{"hidden_size": 192, "norm_place": "pre", "tie_word_embeddings": true, "init_std_qkv": 0.0353, "lr_mult_o": 1.5, "max_grad_norm": 1.0, "doc_mask": true, "train_tokens": 171500000, "max_steps": 5234}
MLP neurons of a small language model. Each row is named by its layer, matrix (gate and up: input weights; down: output weights) and neuron, and shows model dimensions 96-191. Each number is 500 + 40 x the weight over its row's rms, rounded and kept within 0 to 999. Numbers have three digits each. A neuron's up and down rows have the sign that makes its largest values positive.
After each neuron's rows, "fires in" lists the words (lower case) most often at its 100 highest values on Wikipedia text that the model never trained on; "fires on" lists the tokens most often at its 100 highest values on Wikipedia text that the model never trained on.

L6.gate148:546463458534534461446493546561473576522555505546513421443504447526510502486505511464490539516512508488469446427447483469543444580500529529440403488508412498492487514465490509461555493510482471529471456515460460467473470508533442483512505398522507528467459430577462533519515550455448427508
L6.up148:554405443492524494516536550534509541543516493542481487473537478540545524461464547472460530553525514468424469439462488495484474523474577531478485474495393504509480462498533507469567465474539486467480476473446497466505445537561499495535507421469500422452448378533464505480448524457467476509
L6.down148:554510478542492509520537473482548484508494542453520544519457485459494446416476430445521466588438500469515543499447600502457506499537548508518479530444448493536476508509468492532494520537571505478509494476503503487465510547553561420487500514453461512440470573456456515516520551441469558546
fires in: "11", "10", "116", "31", "111"
fires on: "1", "0"

L10.gate111:464411534441485503486513513576508447393452464524535507510560478471486537581566441496437567504578486568477549476500522505503472547520447548588512512510482520552495441539454552492488574479521510553512562468495513400501484455495475541505480535498515518547475501490508513473492486501502405511
L10.up111:433452426465485541471444555493453494457480535526581526571487522496479495508546514508497462549530545549463454510480547468471463555524452431558460539533594494470530498458469566463492527545532483570433528566486529472527483532520494421466552530566480610551525490535450510486529433494525464532
L10.down111:470425478554437443467523506526491527521540472500539491520536549504478553497478549544558540498496495493498544504519513462519469439406515487539519458581608502536538499495484488500569530478401507446498497505487502422505486575465513467404525494472503473542482478457495497534508545531535499437
fires in: "title", "digital", "children", "chart", "tournament", "child"
fires on: "it", "ild", "art", "ent", "air"

L2.gate38:448536453511529426501578453556513537470452534485390537517542421480490402490522451473522510451599552458497452559506535506535470469451532417486512548507466464573503550519485517469477556453555467589490472514517471494477484488499536551534476516478520530506536492472496522570531488452535453478
L2.up38:498453558526559396471519455529505479416553513418441543568515445566496523529516490452566439408537544458462405499538512544450477419483418488521470546555504549554506485463492525487459508526523487517485536458520481480509541505544551494491496492553516545489451444427524508503525469486553488454
L2.down38:480539451485563444482536496503510501496498533509430508473480376577489483522551444397502484465507597477401439520546550551480508455423479494485519544552518522506536460525518570403517518556569462487529485534504540525495534473504534459542477444533495517489471491482457537536514492473564466447
fires in: "under", "there", "over", "match"
fires on: " under", " m", " there", " over", "ver"

L6.gate323:517480497448420522543505466460478494468506460506481498513579451432571541590527509589464524480534564437522601453551441463510538466476469507468460439447508498563439489504445452462507489486543415536513538540545519469554503544477497488504441463499481487511508548480545511450485512505545536515
L6.up323:517478479487441546474488476538481589479465501494480504497521500480541473499573493524434482499517543451470467437497449443481520452452468524384422486435583537540431540486507478491480469501466497483495565522488517404506518493476471539506527530515487400533470530477505456422516525521508513502
L6.down323:485490563450528498509481459504511478484496487466514516505520494468509496497524501522471532478504526475477548534460509543443475432562474496516483471500595516522464535566479545496462507575535499462444538523480522500516480510430516497512557461552524502502507458444478420436499528528488575438
fires in: "her", "his", "their"
fires on: " her", " his", " their"

L7.gate329:514533497544505504548450526493537542600517523526451518457406464456465435510518432478476548502482525487464492456487521483489456513498558537472492450564520479542414427494483541534475497495452426525559516532526519491474482515430500506503505468484517546514505467561518457468463478485481476543
L7.up329:572472470534563463528541576487447586542520494569564506457457498504504465504497434481483457552453492467520492450529536420489465526500555533381529480488420490520480456470487487510503539447496459549450470533525490510535503454624504512475524503504519492451444490491512501511495492547508521460
L7.down329:576556498543514498516490449572453475543486533522531613475405549500454472498568471560502516527469432539523507503506552478412559505511540464525588461529486472493482501518424524564507542501438449500496499471493472507440474488440511465539473464469510527507550507483419452484469461483491448507
fires in: "10", "100", "11"
fires on: "0", "ne", "1", "son"

L2.gate279:447536478466440494494484446521519493548527478523441531455451477465539446486454494535554484546502569532521456462561479502520561535454587521486518572582509461548426491528524542499473538445491508507456423545538441526503597506456511489470455532472466513533482515498566467503500479478552504491
L2.up279:502486551556478569516497451405494455488540499512514566525511546506563549432549501519507572553450480518519484510505510516481486540538520446485491506490534467484516472492472545551430464490516491476496532449510511538504502473467489577507442496408480489570463501602531405497538517546566467473
L2.down279:471431514542435516511516479484498422462468551495477508505480564472525529456444416523525537498508506531530451432500477504489478552491517462408500531543474481452525493495498586547464518527487493548512523450500500500438488467520491520572500529549518515522500450520575492459487571499576492442
fires in: "where", "when", "while", "white", "because"
fires on: " wh", " where", " when", " bec"

L8.gate239:574498562513495454524517545517486484565474547409505481521538495455521528552525509517540502498502462452444491518484554443484452498512570524528490536559550522527490556530619449499493521508513499561540377504519526476528502535519492551511498494454556510529483441480467534540541437413533511503
L8.up239:552433505578464496485471519526491527563465524497443471600510503547551447502505500516506489474504491436499513526476447476470520374485530561420523449529474466441539602530578459532523492542479488551485479494448466510550472470524549569546500592478556582440454463523517506468594480449465496482
L8.down239:553503483518527528492531598524475521512468502434516500494557505457415528494443535503426372532503444477483601584471523456468461540516605491528500509484537579475484501516501512498469448510443503480521475467494457553434509525446568473520527455454560455517358481439509464516503500505538527457
fires in: "such", "art", "it", "artist", "celtic", "the"
fires on: "t", " such", " art"

L4.gate121:530531555445522473524491514518540459521523475543527541549453552506594517479528567446450501446507589493496474466573472466507480446533488475550432441551539491427480477493580544501438454455505462509481503448535525609533482439529523611471516471464570470437428494496520490502555452500551464549
L4.up121:509520457488553481486467441530485520455486497586499486520485500522553525502493555483534545509512466417425471487481487474454418517550542475460561585596453449474486440484583553515476470521520529570414446479541456555500524472471496516538500469490538551415472507476547486480486566564550407475
L4.down121:481544444425470493535479446496569497508469519517478557489527517462510496530444526501574564480519498550529494516513467519494452499577501520522492551573440484500515424426519479496547513593478492600381493395545490532477508504522444507536483511520462572441513524490481501436489533553480474458
fires in: "who", "which", "where"
fires on: " who", " which", " where"

L13.gate101:513573456536496494573553479530503433433507547555581462548529508436471472523480534482596476542534500501429574545476525480458418480635488497456514470483458487501490434499530487513542525499454473545478519561510552511462492489473476545470509461505514476483539498427529504530485552544546477537
L13.up101:472540503474454541493571485474505509533559468510464566487447490481421520546484505494500571542562495494550534570493514490558569445495486457458584529513437486500544457501487524450474515501446521411461537478506498495464543493435537575530467478511509503467472467470476512498444458495468487540
L13.down101:528513517554505475484512530462458451489508515567492474479585521584553527471484526510535566431448559503460554497473515362464490480557518551508558511440539481448557491515526495522419465464493481496489509494510536513577491537491523545486523502553488483488431512426572416449524476475438533501
fires in: "since", "until", "established", "festival"
fires on: "est", "ince", "til", "el", "ound", " of"

L4.gate351:518458433440472512531445444537470491469476441500499401523440445445498538519513467475449561488574538404537571429547454499493482562487559446438542459505464472542458500472491516456424524509509526471502556546448493435528512495509504523501525524492448538459486493507480498483483558441416484492
L4.up351:506506544465513492494548491479562479525517446548448592446552533476478509544541491508470451515546498507524479511415500587529429450561490536499498511525523464462499477456519495546495433497492458528529474482495537458541557510593525534481534491471546510514435500476493432492533499490510573492
L4.down351:491548442469461454588550365440540465467506484471478519426498513552503492541538411468476476491537505506525465474454486526492520508575466552454522482533522435429533461466523449409460446530516492480531525532554514499516483453506544537480547594468564513512466622494426454515510479485493577476
fires in: "his", "third", "tropical", "classical"
fires on: "ical", " his", "ird", "ious"

L22.gate240:509474550480612586443450482431539539557564517502504468529450518442562509521573489509485505446479495512474482540470490396437490502539525470477493420526594560488436488476483506487539519449497457528571469521470474568525502470525432434568525513473489463482519533469540464498553478504512511432
L22.up240:516496502481544529481521483443519487499457491490412521549462423435470529460583473548418520486458499477491455543486469464558532464509503502515427481521528561499530499425482453511581515499495479573445516586456537473470505418574501523522526523515462476493482524500504460512543414447448537487
L22.down240:439462468530536509484465546439507503509493550436507524534448558309527541524452520515533517427506500493479527442526491485424518459514468515497444552493517511501525546537569449462474475542491580506497493512480497447473426451589466452547523485453522508500535525467491436502450452524475540498
fires in: "the", "s", "your", "its"
fires on: " The", " the", "The", "s", "our", " its"

L16.gate376:461484516536536536440466478519490476539597504428546407505449465482496476560533488511474485519419435500488522593532484411531486471494482485493485581462484541455506467522514499553470542492524526551446511537413540518546486514496558467552613504548419564499611524458529451506528492461506537452
L16.up376:529484535397492499495501538551465467546524459436510491487502481549497525475514597522527564475491497462507517457477487499561488492526517533507502469508475496503520534478514448510522462600489499487502442498425516550580526460572521525492500482560478514530517471456530498493522499551545500468
L16.down376:517502496457572454419476524486480488555585480480470445451492584439545528470489467508558449476497438475545438446511507503458457522501483495543580441467471460492503511468490488502551545531515458426560458470501502577546450461598580537508486476521546569517477482510467454485509550488541540527
fires in: "s", "its", "projects", "their", "his"
fires on: "s", " its", "ec", "h"

L7.gate88:465562459496538447436595497548507530471422475582476486484554441505556498499480502530504530445542602501556460439533527597480541549535477432558456545499491528548547527495474486439432510520505499526469557520514499449539486509469486523521443573486458527559488444481535522477531563490517512446
L7.up88:488452547485553448499505448518500535549479525512528459513433507521550507531503560570532552472559500509504483487492498503458469525436563438604381509511497418515476550492527629513568518518493475447459499529452465460505518500458460577550484532497524511470502402463525540510494476499539533466
L7.down88:533516535493525501418536486478499447529522476477470552502510509467572446503492561519487488501531545503504528521465472545513441468487516500535562425552490520581516522461560518510546456567481571519476530483489449498465534487443464541555493460455501495550452450426512561521525553524542481492
fires in: "released", "album", "music", "single", "recorded"
fires on: "usic", " rele", " m", " sing", " album", "ased"

L6.gate222:497473459473588482454544545490510450527583480488523534370419472547516544487532569470547472526560475525501478495487578501450443555509550525469437523492532515466436444473573483544473491563518484558467420528491466547491516495527494609460485460523479495443459411498485494529501471518496562476
L6.up222:460460533479528554516637464499511467455523526484501507477424550490556576537477508509537459542470524486426475498512532522471477501549523516474468542484491444493456497546464499532499554558529576521467478467546535510523570479475537598495551488526430548505478487506476528486455433502528474531
L6.down222:477499519518499548409500467519499449479524555496504443550503474486546569509518490495486389551522552427467543497455517457500551479484521502512548558468470439517530535486480484514521486452514471515433532437552560495562504474498467495501499480472569597494556506460511491486528497524516497463
fires in: "this", "only", "all", "which"
fires on: " all", " this", " only", " This", " which"

L22.gate283:555456453532493469474449448505432583511593459471486502488543540521529555540574453573583451569475479543500528496485478491454487525473444494533428470531439507488504536522532553524481515508403517534482520535467537483599546500549529533486502483471487511492435525549501429477509473520459490467
L22.up283:433483532492505500446461503567515500534408541489453413493500539479487512493571554503512451496465532541549527548467499476521478465495528486462433532439525538548511511510509467447469464471482482538473511502544464508573495519474522457558429509545502590608534485450514526491590490528466462522
L22.down283:523442526474456514515512478499518513494530490429542464494519451553459475477538475479543466524440412570506561477503470485527522555510552488489510438514438503581472434540463500499482517518443489498555518508527582466517528524468507497550573509527524507514566504460499547454515469437476513489
fires in: "species", "special", "second", "genus", "specific", "projects"
fires on: "ec", " spec", " gen", " Gen"

L9.gate380:492527471563478469539426447475475485458521556537570461546476485551578464597526478556478517478498461494525509495476462458487579477464566505486504510534473543514508431456486501497512501553435487556488499565502505434476456526528434526565527582543482514569499541501471476523555452574502530496
L9.up380:483554575445508522526483496526476528512425456561553495548538449529507544510515524514513430479440479460549532455471475469505490468468517505471491479468511516514557420503479476499510433496472576442489545535448415497547421450635490514453473572434519484515461512471439479461490480552483464506
L9.down380:508499535543514455528497497450522514553501453547468562498447498525478520512501533528448490447592495461467578464502508506565576472509516502529492528539525535539550467454452515439583522581431455516506517564465562459451549471489481514504460560494505443490489502462554538537578540422488430522
fires in: "family", "french", "people", "name", "van", "san"
fires on: "an", "amily", "ren", "ople", " name", "ans"

L14.gate274:553486493552532496445543497494534483497465456543541512455540559419428517569564479524530524523480569583559461545528491469434561403523443488530540482503455604524446489471502480489557485515485443483486488456477445511515475504511451482525478549511465509406507425477478521561516458472590477468
L14.up274:549447457457486450471477592495533504463458438517530517465461485489409507476513528520486476506543481478602533530525454482502524582513542489512543525539512477485440592456524523457446450426596404480482507541424508553555525533491513482406513494570529476445437517495483499530492494582515545502
L14.down274:489481526499540418480480506474542469465502462536472514342467510495566509453491407505402574485453482545550503551571522468457518526532526525470434543507516547466502434542478493544516438522506496488542559453517454519475544512508447483458532518430587519463568468538464465490533465503519491581
fires in: "to"
fires on: " to"

L2.gate261:483536492486533491524565498498479544507445484458487506504514503427477492521550547514565523478565535501515476450549513501497510471501518491487505589510494432492511473510476504537433485444556490480481508482525509511509576420532499580431486507498532542520413466428500426543536552490475428539
L2.up261:453444503504589457534537467471584477499456479464557556495479519462505513497512516496493516518469524491555454502570514550546440519517538478432503602519493424498542451531493475518474497483466493563482513453522527570527516464490500562482456457449468515467507447515546522593574486435448404480
L2.down261:514446487508549526471544462508501483466454504478532517465545462476589459438393461535470577434503528471481477503523550532540448442520537508452550572525547448455524469510506518537489450552492448471498484414478552534488496465460460577486476515493509555496520441493503516506468543457461409486
fires in: "which", "where", "when"
fires on: " which", " where", " when"

L20.gate70:429489537431484466444485596449533514555484547532473467545482487461468520555489494487584508548535531464503539516480494523487634489496487466534414462536513497484531465543531434495474585526479513553553491524418474503561466437493490531483522450529488498535563479553565492524522491548537549538
L20.up70:486505530509540472496488526532529453481461490457478465471492478485506409519529514464502482564473481515525524550535493539505478526530567551522515532464533548547481533480537456540427524487512504473415470490404500540460490492446571486515484543379551506476457425470505429548500483507529524511
L20.down70:503426450453540542601488516491508451575562475455485505455431486419488509494468445531490467449487486485482503440554461516479517483433462545420498538460492533570500492531431569450461477488437518463433462579525552461555480520526462472530495481481457538405463493452533538401515503518457463549
fires in: "s", "her", "his", "their", "of"
fires on: "s", " her", " his", " their", " of", "e"

L7.gate232:540469505489496570540583526532431471501417505488515543451570611524508506441568547516523471528470513466494564490407441408509485460560454525463472510507499446532518494516494454459490445518431528505528460516453478545546513528502460560518470466527437514483496458511526517510517524539519473484
L7.up232:574505438455598469483520564488502497560458468488492589474509509513554502461475477506513404433485536504473506548506526454488389483543581450520483525533519497526480513515559448514487530458530567560518509528482556537497551505463550522527468569488515452514521465560540550481556468462507491480
L7.down232:512516396467462445471500522560480510542524504450535517511461527501575501506472444502472444506444559557536499520432565435552521470576545469465531513545501458481456546535559482565426509487521449512510493520524557533466560457458564489520504583508548530513548573513519534517512509575561496443
fires in: "also", "been", "during", "score", "statistics"
fires on: " also", "ore", " been", "uring", "es", "ograp"

L2.gate290:445547490484503477528510508463500476468561477440442554559493487552499471569491540510539443509516591485559489536513555534528544484463582515418543581518552542445489502499573497477454518483525484506427505578535478489458473496462483522587457454499521566460517499536510476511461522482486406442
L2.up290:445521454519494480463608471473506519488561440470455572538512525529502479510581532436483421525522633502548465448507545559540535504475511497465514572482557523455469552510494475472471498423543503458460531594507505484455464442495479540561493498506543543555508491517451453512482497487437430514
L2.down290:538577510545483430527570520467511450483465535468419530488511515500551479529511435497456445537488555541529441512516551536506576491498470610453523583538561588494502568512572505453530553440503514395425484507472480498435449390523474493554527455495552551485529470491477460523458450444487437482
fires in: "over", "about", "out", "under", "overall"
fires on: " over", " out", " under", " about"

L7.gate145:422487514527481471447479530375508460477568504466517554466507504462446455510573531525477454539440550515458521558507545533490491524466476454480442531484527490498571557455506574470489533412424581487543527579598454489507481470458468561510497513531480493460503466512576472546490502513543498502
L7.up145:452529360526479482564487446426508484447541495421502532509501506462455470506539483584497519517517490497562526581571443495476503513511530541459511574447537523485487488478525477533552514470500399480457530517484490467474507423504552497500501477461577598477457465481529589503539507515506482524
L7.down145:506600481519495472604494480471503506417534536401497520535463546475512466545511443507556467537531498525552566598511486506546534528544486511443504561503440505489477542517482479469535464540482492438512535482469480465449549456501534504497553489436508558491450475473501550408530539498498542444
fires in: "made", "including", "part", "used", "competition", "for"
fires on: " part", " made", " including", " comp", " used", " for"

L4.gate339:462445462517410534489460545399533486446497424409451499476566458501530444522480472481550560526526513470532488515489516517510433585527492433464562492517487517506427491458517514508535532461504471556503562537509467507467545456459482488511546442530527469533511433491621527502505501517481484503
L4.up339:452507508483486540489436502451539419464520467433461512459569463508557533513433596447482508467453474479520492517509497564518466538542526505476460476500490564453495501450493482555551520525489472506495587493518429428455465488538428437404502464491432510511455464492532519417502483528504506471
L4.down339:456529412463378493512492530481475450516496565412513540562427419440488454572482540514546490549444511492378599505490474481521454544512512466509514498500457492456519535518480575557547489539508492468498553555480527473509487543489534536461506446524495549481516478525551494534530466506516486514
fires in: "made", "used", "completion", "complex", "athletic"
fires on: "let", " comp", " made", " used"

L14.gate16:499491443589550498475462421489515456500501499483526543488524506506550416452492496478501465511473603432432601502520524559492461516491512483455535518451443593525487444535534467527397497479515483518470526504429518451543485429414457466532504475539457518528465529496587447490521460469521518583
L14.up16:524489477543467573519538482391507446457549509562495532424511473478444497500496557502531529504578521500496520535482507531536479436524529547484511516490472531466517535451534506465556426537562501479494545525477584486434459433529479505511525463509558534438486548448437464450453474479526521493
L14.down16:506481522587480457530495525500451545509476496416533460498461443498633482508493476538446507469537442527503531529513579506489421463511441485489508533502505455525538510548521423511489486497441514467517444418543480523542481520459525537479474527475555552525506522483452528550521457467487469497
fires in: "in", "until", "to", "since", "of", "after"
fires on: " in", "til", " to", "ince", " of", " after"

L18.gate61:516412526500520528498480537436489501533483495486483573511482558490543528487500439518527507516532553528531430440509551480475521458489509456522502566504518459527478483521510429445462521491490422491523521554483537514507494449507495578425579470519567525489455372536602517457505406522445515468
L18.up61:454515503482557559464545616514517529470490493514555509487547516444492546561573486499478566481478432584484480489469480593550576473549404555461602512469551483570515549513514460499555575496527478454556470501494482473514507527529467482454563550539461531509504498451513516487530478477489533461
L18.down61:507465497502493501510500542505511469455496473452548520528542545446503492468454456495500485546481534471537529435481485539558566453491487499568543555493513461463456463453496482511552529476445526522565449496522589444454492530546464501474526497439444500492489448489573449584468449481496517583
fires in: "and", "his", "early", "late", "the", "their"
fires on: " and", " his", "arly", "ate", "c"

L16.gate296:562542488481535536504476513455564520561525494577533548571521491488496508475520578596503501450493513579449473537552496535504445525463542472542536478508538473478503505487551418476509509557453461489461461505553510436486527547457500514430498562502539504529591495444525539511419548513493540476
L16.up296:536524498527528474486468520509465503462483458528530520552460479538480466428541401536443480402479483505485437512547483408490471506514496492538546498418487512450471534455487544525478482535486488528459456537507503487467543476484517507518474474516468475521527578488511496501474521515554451508
L16.down296:512510415421442523505543516551485403507527489526497535517538484508532507547463538540558456521406510461467474528480502570513513594559561511550487482494472484504447514526486442491534529472518562484456446470508443475517448450592543546452461531529511491567452508520516555550530446552561549479
fires in: "and", "weir"
fires on: " and", "e", "s", "y", "il", "en"

L2.gate176:484477529539574527515519509495538519526480399523542490468494544537526548519550562522545512464464469489500473547484491509510471509500494413480470553487503513505509496462436492497544461465514561542560464553552506488607524417553515508559519469464511463539494458537453427508582603560445555451
L2.up176:447470516523608539465505525476527519527490416495544480451534523525516577492482479517526505449420472478502468522443534465535465500506498417448506544473518536514494524524420501507563537436504533518544502535559544481586532451516536480485501460440548499519505465534482506517586589556541573463
L2.down176:461444471499538527477505552441542475541517428412540534466491496497496532483438474529516496483376488499498446554494513530555480485524482476434486494483513482447461541490469434528554515444455510534493536483524584502598535437510549455470474491456555477503534531523439561495539524518581523481
fires in: "general", "species", "generation", "special", "genus", "generally"
fires on: " spec", " Gen", " gen", " qu"

L4.gate278:431515527553532542463560512520583556450534581544512491507541430493463458484564405505466453502497564505525499465481546498463498427446470481502467545482504527531419494527537500489512489513479442456521492542545508501483495452533498500551491536460510537552500436514508489527480592528519536528
L4.up278:491443539504543492496547471530498500420487485469461504589503304551512561505601458443542487463524501457476471486472545502545537498463504494452499536488500565519489514497539428477485495556476517518485461488531543505524531476502548562537536499520516481500518471458440471542477553449459462486
L4.down278:482476460536584507503506534558535474460489562466491510524523452524469537548531401405524488505494546510480505525480594501522542528412490517486479525532555533531503458510439491423477539599502502478515459507544516475470470405514577516638550470562479484513445451472494468478406513466597501481
fires in: "over", "several", "very", "had", "overall", "silver"
fires on: "ver", " over", " had"

L6.gate114:560457480518481539429511459497542472481526512472522477442437506459493489481508490490515415538534557502541457482438533486442543576480474499457536429465468527537454523480569488536503435482475483506525521488445515472567575464510438539494488556525463542418564437484489424495474528518451450554
L6.up114:494478503473499474558560483498547479471469471491473517504465522484512524521525527539540429499518521483526443521463493479520497490461510505499459544540548522467404534502501510512441435402546472505556525537544528445489519445454519446526456530495471438517560459601476496459492472440527467495
L6.down114:422565483481544495507516539462477551496555497541497511486458645527509498484482512511521443542479525562444536492445523449495539500510504561475524520591509474497443500553495480519454561519518474556538515459489516459482512526470520450539542532473475493501536514482463546544526465469607516471
fires in: "be", "before", "began", "been", "behaviour", "also"
fires on: " be", " been", " also"

L18.gate51:471497507484485455514588435491553467527477490490528469504483479547476430541523523520455551545495485518533497561472475448493497515565545516562553430482478518456478551444538487452529546548457503562449480455492463516507553536571515531491531537605487540434525528506444485532514487480533498544
L18.up51:517484465472479556480597392509513466466506498535450537520478482466469495546553589523449426557499536510545487535518483467454409476524560527541505531488530536440477522515541498492496540481475483537468564480488470509507490485542493494453455547552515596525479540436447525435525511538464465512
L18.down51:506458521493454497540526502459519513464529509580510505417510496442525502535503449459501472434516448563524467516445461468607562497609520451524498446516527565471521461490522465534468472510465479552529497450499455506431449468516503487471591509547510505559511521570452551471492536456484529572
fires in: "they", "that", "to", "which"
fires on: " they", " that", " to", "y", " which"

L14.gate156:509583498470504463504493497426508481500485430488407501542506445482507466561529572564509476541514507551425463546485495419533508521484500472486448543489503543586449510454558447420543511552438500520527421491492439486498497503471515525530455485491465493567473444553511494518486438479520516503
L14.up156:565532520449491465587445605399513521522513504463392603480496517463499512509537479470475483518551545561462430444487529491520498444479513512486502513529435554512522545552474485479499474550517517490544498543459491492511438554461449464498532510531570556500463520508500478513482469490467533461
L14.down156:454542467469524475504460551478533498500494499496457552484568405538486471458477475443521532410488544462525518436505567420565467459495575521549497496510535501532527510422489477487480525459456524469482511538495484555438486433509543506508499497480548499510566545472518520492422476403465603557
fires in: "official", "art", "office", "along", "artist", "off"
fires on: " off", "ff", " art", "ong", "t", "ro"

L7.gate51:480508430518496512488530497551546489511553480456481449501537443482499442486512476520470497509519567474515527467540439455510459472506464523460475469501471511498514523534502496510465524494485534530524512515502498499557448465527492526478503486509504506466446484525498509484560551467446564486
L7.up51:494488492477551480532468485519518516562523536482502512492526482517471459507536491488481515553572472503551559430508474565497448451548504546491450524507458567548433557436496468538538454510528526470488496444487482473504496535498563428478527485513471537469457516491518481522544511519447469534
L7.down51:533507493408505474425462510457529511558521510452507543486515456435519497475504500493537522559528581516480586524501393514464466431555463465483429480502526537530457494496477507516475507527513514460473520493522526571556517502450548474490525522496515591491515542538508485430570497513478495465
fires in: "her", "his", "s", "their"
fires on: " her", " his", "s", " their"

L6.gate125:587484464503522520440548496521444491472448571516492483511468505491489474496562482455444556516469499495524461426431472462526525443455555522464471464535467526541485522473540505523571508489539538520448452472459463535483545471491517454489539463455419524457478491557494482486480462510477475498
L6.up125:505522548496486413494496532531440537504540464521520501490543540543539488525476455502473504477489527506571507523474585452492447543448506467568524465500437507528442513516460466508515506469586459481487454503509478608525443547500509499549429472481536579463490475567586511576486505487502441579
L6.down125:482530452613419494481529441593516571538455437603509503512467494485448536522510408489470492456567482459601559454480533493481518536475499487506493484473480484526436464539511493535538544459464429430530496483529510500494474515518495497487492486543547546523459501561486447490536522492501460517
fires in: "12", "11", "10"
fires on: "2", "1", "0"

L2.gate159:511473456510495586504403473525466527496539550533588469529545504525435516438469538489505504504497448547502479495515568528543489524512491527515527434509509535515546469477444429564568524479452460508496535529458532387451471496563451499511556482504483528506489571473561451487534582524481426512
L2.up159:512528518497456583534442537553508494513556547525544482573552570506433515449497497446524493490475467529511494490499595538510508516531433535493548451499515535521524431489472490533511537497487483515482569527459513418496523393577469516499512450484482564516515557553513450500525562506478437530
L2.down159:518508499559452509486461480529534530525475460559469449533491535469516519461523563499472451530533517523446550500489524535474524480514514496469417468524534551455507450437527539575501560599490488481377509523462510467477507472557517494532540526467538549504468547463568524433530536481477466565
fires in: "women", "people", "french", "children", "they"
fires on: "omen", "ren", "ople", " pe", " they"

L11.gate179:519488514508504550516494506480534549507563435527486512490526528528500533458501468519517526491506527512439476489507501458510486454515480450491468529559571458508453490495506525444472489480556485465507517469478482642569499533471490500501481513531500524479462474498594481529564525465468521530
L11.up179:493491517494523477538537581531564612520452430426489513450536484491483506511526469527501499462459544486540544487401477419449453524470532484499562481505563485533490538477535548410508489486498500475491532532488492521481473529526460531478494513493484420427513470479493556456532499463482534507
L11.down179:473505461498448501505466494597528499484463492472488478438497439488490508495553405456501514455468585463536458471456454469529504542466541510495523451505546495501471445545504444514542526458528512417499543545512492450504508540482460485539506512545552432441506427488497426446510528523530537490
fires in: "early", "late", "although", "albums", "always"
fires on: "ate", "arly", "iv", "th", "bum", "way"

L7.gate190:529456497444510438497557506467426472504504498477449502475469476494512527529451428465538476498514513491540527416447539437516555536440473478512456479517488441538507457469457437473515518491540522543449529515508414481572610514498458486507482462507468568464512451489497524499493585535556449492
L7.up190:520546459441539460548499500527546480530446519466497522503510483454512472551433475514474500409534599502533489464492542519491412479491527582482433476540470451493496544463444472451547474505513463465448430545470514555529492454485488475472471525485507587548537504450598564488517513494529507475
L7.down190:568575467509498513533445465485549495538547534508472533481519519429489434587530416453496505549529537509489577478567555462483544507503522460485495468467488501460535554470498555437574469521564518518482399540460484499573553483471484483415436503456497553488538485536501538457540521514506417456
fires in: "music", "single", "9", "career", "looking", "born"
fires on: "usic", "ing", " sing", "9", "ime", "areer"